config.toml
num_hidden_layers = 8
hidden_size = 512
num_attention_heads = 4
num_key_value_heads = 4
head_dim = 128
intermediate_size = 1344
vocab_size = 8192
hidden_act = "swiglu"
norm = "rmsnorm"
norm_place = "pre"
norm_eps = 1e-06
positions = "rope"
rope_theta = 2620.0
rope_fraction = 1.0
qk_norm = true
attn_scale = 0.141
bias = "none"
tie_word_embeddings = false
parallel_block = false
init = "uniform"
init_std_qkv = 0.0161
init_std_o = 0.0
init_std_up = 0.0161
init_std_down = 0.0
optimizer = "adamw"
learning_rate = 0.00149
lr_mult_up = 1.07
beta1 = 0.95
beta2 = 0.99
lr_head = 0.00624
max_grad_norm = 1.0
warmup_steps = 350
schedule = "wsd"
decay_fraction = 0.444
decay_shape = "linear"
final_lr_fraction = 0.0
batch_tokens = 131072
max_seq_len = 512
doc_mask = true
train_tokens = 617900000
max_steps = 4715
dataset = "wikipedia_en"
MLP neurons of a small language model. Each row is named by its layer, matrix (down: output weights) and neuron, and shows model dimensions 341-511. Each number is 128 + 32 x the weight over its row's rms, rounded and kept within 0 to 255. Numbers have three digits each. A neuron's up and down rows have the sign that makes its largest values positive.
A block is one neuron, or neurons of one layer that tend to fire together. After each block is what it responds to, as a language model described it from the Wikipedia text at the highest values.

L5.down370:155174105121124143134119146038111134087139131103127139096180105108104167113154130139066094193219121174157134152154125093214173122131110120099075153117113130048141104151071103130129173130137106084100117134129141174135146119189148110139160176080148141100147123173166110098123156121086127054160131107146170091128134061161106105133097075109093122190051173066106156132165134120179105108162149158165061114164096118056189160100084157140089141106070144135052098100121146166116102157106088100121092146079081186127135184166
Responds to: "of" in names and phrases. The word of right after a noun, especially in titles and proper names (House of Mahjong, Army of Mujahideen), and sometimes in fixed phrases (oath of office, number of records).

L5.down1262:105152057144144109119160116118165146115103137110129140189097122165098104148121141106136115173159126120143165193163124125196117098119146118105141155102066165128127110128128139166093152155187144164121127144144147160074134183141130123158143116142159118173175088128096179103077141118130230118170088169143115081131122100113189079146172105076175087115137100044103122169148113098129017159133111125116177092109201119101084100086119092126090183114114096148161134165122127142116110154101064136228119127119102101150061078121
Responds to: Quantifiers and word fragments. Quantifier words opening noun phrases (all, All, such as, any, every, most), plus mid-word pieces such as all in allergy/Allied, id in guidance, ary in varying.

L3.down77:130117174148071183087167115076125115135183123180149121190119149162142151110118139159052065155092128154120122135143141150153153117123098162097137156096221135123073107140106153187094078183182093110153168074161186169108150136121143178131099126147115156129140149140112164090155083166107113085154076132077094101096108111096173094085134163149165152148131085169152145065126120117110164112125140084110159115114110108187113142124176137117097154104160135150127097140099100164143155000141140129121187148137132102071149156149
L3.down108:126089056123163168106094093091066156162086091076048194094120109115074102123142130129174092133100157149121067123128153134163115145095113200121167138035118181145090116133108181110153143165147131094138125161094131144102157111104106109137130099050175086108145129149180179122151104145136135053123169087145162121120085158133084155173132124074100127156129092171154126130089174093162162104098134141176146100130129178107113117203126131143117129155119129156075113131129119135104139000119131144152118084132159160096126098163
L3.down220:095169084113184094136156142084054104079185112174125165126178106077126112164139136117128104117144095096147097172126136114083182158138107078089111125156089107114122119146160096147136125116052087092139132147093088129107107129136094113133157079138124113171129151165152102099090102134116173176057110197172189193138137148093143118131076088076130075080073163153107133129090142172147125111119162084099104107163077142168112090063161105096091104153118197091175145124118155150132137063133110102170122132119120189154156127169
L3.down525:097160093136140154136112155124152095190155135103067091090187143140118118142124123112167148156122138088147151105154157099087082169130145175147106141157147217105092134136134147150167115110198091136149144091071140132094094132192110103125138100142141154097138101181110126162135104107111126092113137112221106096103129130135092114129092143106164146100134058126164156123157085148123098109139145138158204156106134142142100149139116123139107140172206106118073191119133090184166142033157103076143066138096113123218126166212
L3.down1029:143157114113098081162106092166253145131147184088153130114111111152160141151147075172069148156109129119166186168122115118112143114189122185099182152131185092179124137174119106108119059170131108153114205148113192150155105165131097084143167157161139139132067165103122124108065130148176148152091143143068170111110139106085136168172110076121121144115136150112117131132152143171144112127155142152150155157127151148139143100087167119144122176153131133169100121113109123114135149000151081149079146043047099125159158122123
L3.down1187:090141116145080052121174116066123141129143094164180110151120110167136156145110109125125095135125122186154142124134090153080135139174098144147131067124124149142141134147139140146121134169089173110180167105125150151162121172090027156093170112124116128154148128119127110093122130103147148103175201121062109095127165126105112161139110119116128153169134105101109118082066134118123144149143137113126188135116107109107086113075143160123102183118125139108139128104133137106128114054088114158091147134116116162125104104174
L3.down1259:122119107084134173122089127142091119158135149125112119138142160077154136108162187112191115121166184135156125195108168094133138124091198164093160186041117211100150154117149152116087112152131107140135102116091180072121131135113163080201117147092144098114145105186075203140131116115077162174127152116153078131107191140120159142163085129034130139111124134129162141098171068147182134144064080155165138130119141132116116195115149123137175100136101106151108158096144156177123159000155127150095142125130120125124102089169
L3.down1300:155102042123129168108105128088138130147093130127105105133126105096127139093137104131142113140050073075158141174144091097109164145111175146111102096147112068123136117169112106147169123161141065160171127131116125089142082186073147122109126144122156126124097132213116122086106114167112119062111148106168162128112087121110084116121197100146194117176084098116146114147133094167154091161132160158109127139171107170189096129158132104119152125132185120178044093142178169153111168000136125175105079170155118116126122112144
Responds to: Quantifier determiners. Fires on quantifier words opening a noun phrase, often sentence-initial or before "of", such as most, some, many, each, all; also "of" after list/series/dozens.

L4.down200:144132126080186170141061089106115090134123095124090141176143139095197095201090104112159099128185137144132130174108154101102126145091145145130159106114109123122135150120161138131109134110114059143131158070117150113124142087191090153167160157108143124137102103107128125094098126115184095154103137148156140171182134137161165127141128187149155113149156096164138090110187124160168159061081064089187172115131109181151156141161145098119167150119116145105181111131114173165108156059090122136129118090124185150085097125129
L4.down298:142113081141131124099184131078141099129144123200089119149145148076114084162157129117175090119108137207163121198168100114144158133143105123073168098094138107127121138125140072183122097107087155146080126068124127077162147201169142104176146156086091131109131046147138142157111068088112102183164096106113155145087108122125112098104185108159088107156137070139127147119138047150124129132116127117149066118093058154117095116096089133131146183123103138144163116075094195112160066091158170126123172142154083164149152149169
L4.down324:128109060148142158128139197179113100130156134174096116148114151094096154152138119121101171122148151119163151130147152161169127166159122127149077141134097128137125163142125153093211106130089121159137146140156137089151187136187115154118095119168123110140175101101138131179115116098130115105151157187071117126139141187137113129130121138089087152144180104123171102094191096067134101134092098113112145151107129130136172136158163090162130154149123113151131130134131154122080106176133172104095124113121139146151176119170
L4.down398:143150147164143116152115173127076128177094141085084189108123096135156130143149166083129181125113114136162147156158134120144143140142159136101145158084152116149076120118189121162139119115121045128067130128142142146075180083134116176109101164109086075086180110154157100087158169102146132156082138136158185134110152178095190093090113079084168124141147176139092151139115176184103109138132163119131111125086143120109118119135141096198178089189120099115151122131160128148106151160146180076144137119111137131116107159124
L4.down434:170071101179104154132073131162126156173116131123141125129139115150164190134147127130125147146126128208186123130133145151113177134154095144133100133132085135118079121191100103150165088102123118049149164089197147136151115107162174171151127184071101165094109146105126115150119163097125135118123155083180179119110097112149069196133106142085126100160122114100142129182200098178154159189104193104146046134093076142135104134104101151131143144167109111131086147073135171104182166178108111193125100184135090098123094134132
L4.down1064:131064161102091086130075120139147110151091142113137091066097161122185167194123206189152125167141138172205145156133143124159129111143179167092140164091081107106124134120155102168133145144174168095088123098105101136061097143159183176128140142084091106151113099159128075106160136189071177092139132112052110081141146129082187182157123145113110160149116164159123126091142066151077117137093100123177116124128131141109066140061083143124129161136067137115113114100118140058163124080112133069151092110139120170173136122123
L4.down1164:097143168137139065147097061146119116090140138134103106108131142097124133155099156121119159127166106108100118144163185105182107109184080161162096104102177027188104118101099140150134165130148134126119106119113090103139119138123198139180153102155178099109106139083112129118137105163123153093164096137101139135097109066100117159137095141187152125149090102091124200130112097158128154127135103110106098149087147106130129114094128200113097133167086108102164129065126150120097147146050051143158162063163139110120093111110
L4.down1256:168115151147100134089157118174174112176097138152115128142141130146147182075164093069152071188100142135180125186140167119105089087115149099135078190130089137131069121147160114136134166160157129139106092170084098122121125103123100139110066100112110138105165110109136125135145137129098123125194164108138061127148107091134172111118115115119156126085111155131165085175141091144147146157138148118154132096187133176110154150116103103112172107135173054127140156083135152192129120008072109121104003121096123109109138116147
Responds to: Word-internal pieces and name connectors. Second word-piece after a short start, especially at in d-at-abase, plus of/de/in linking multiword names (House of Mahjong, Ciénaga Grande de).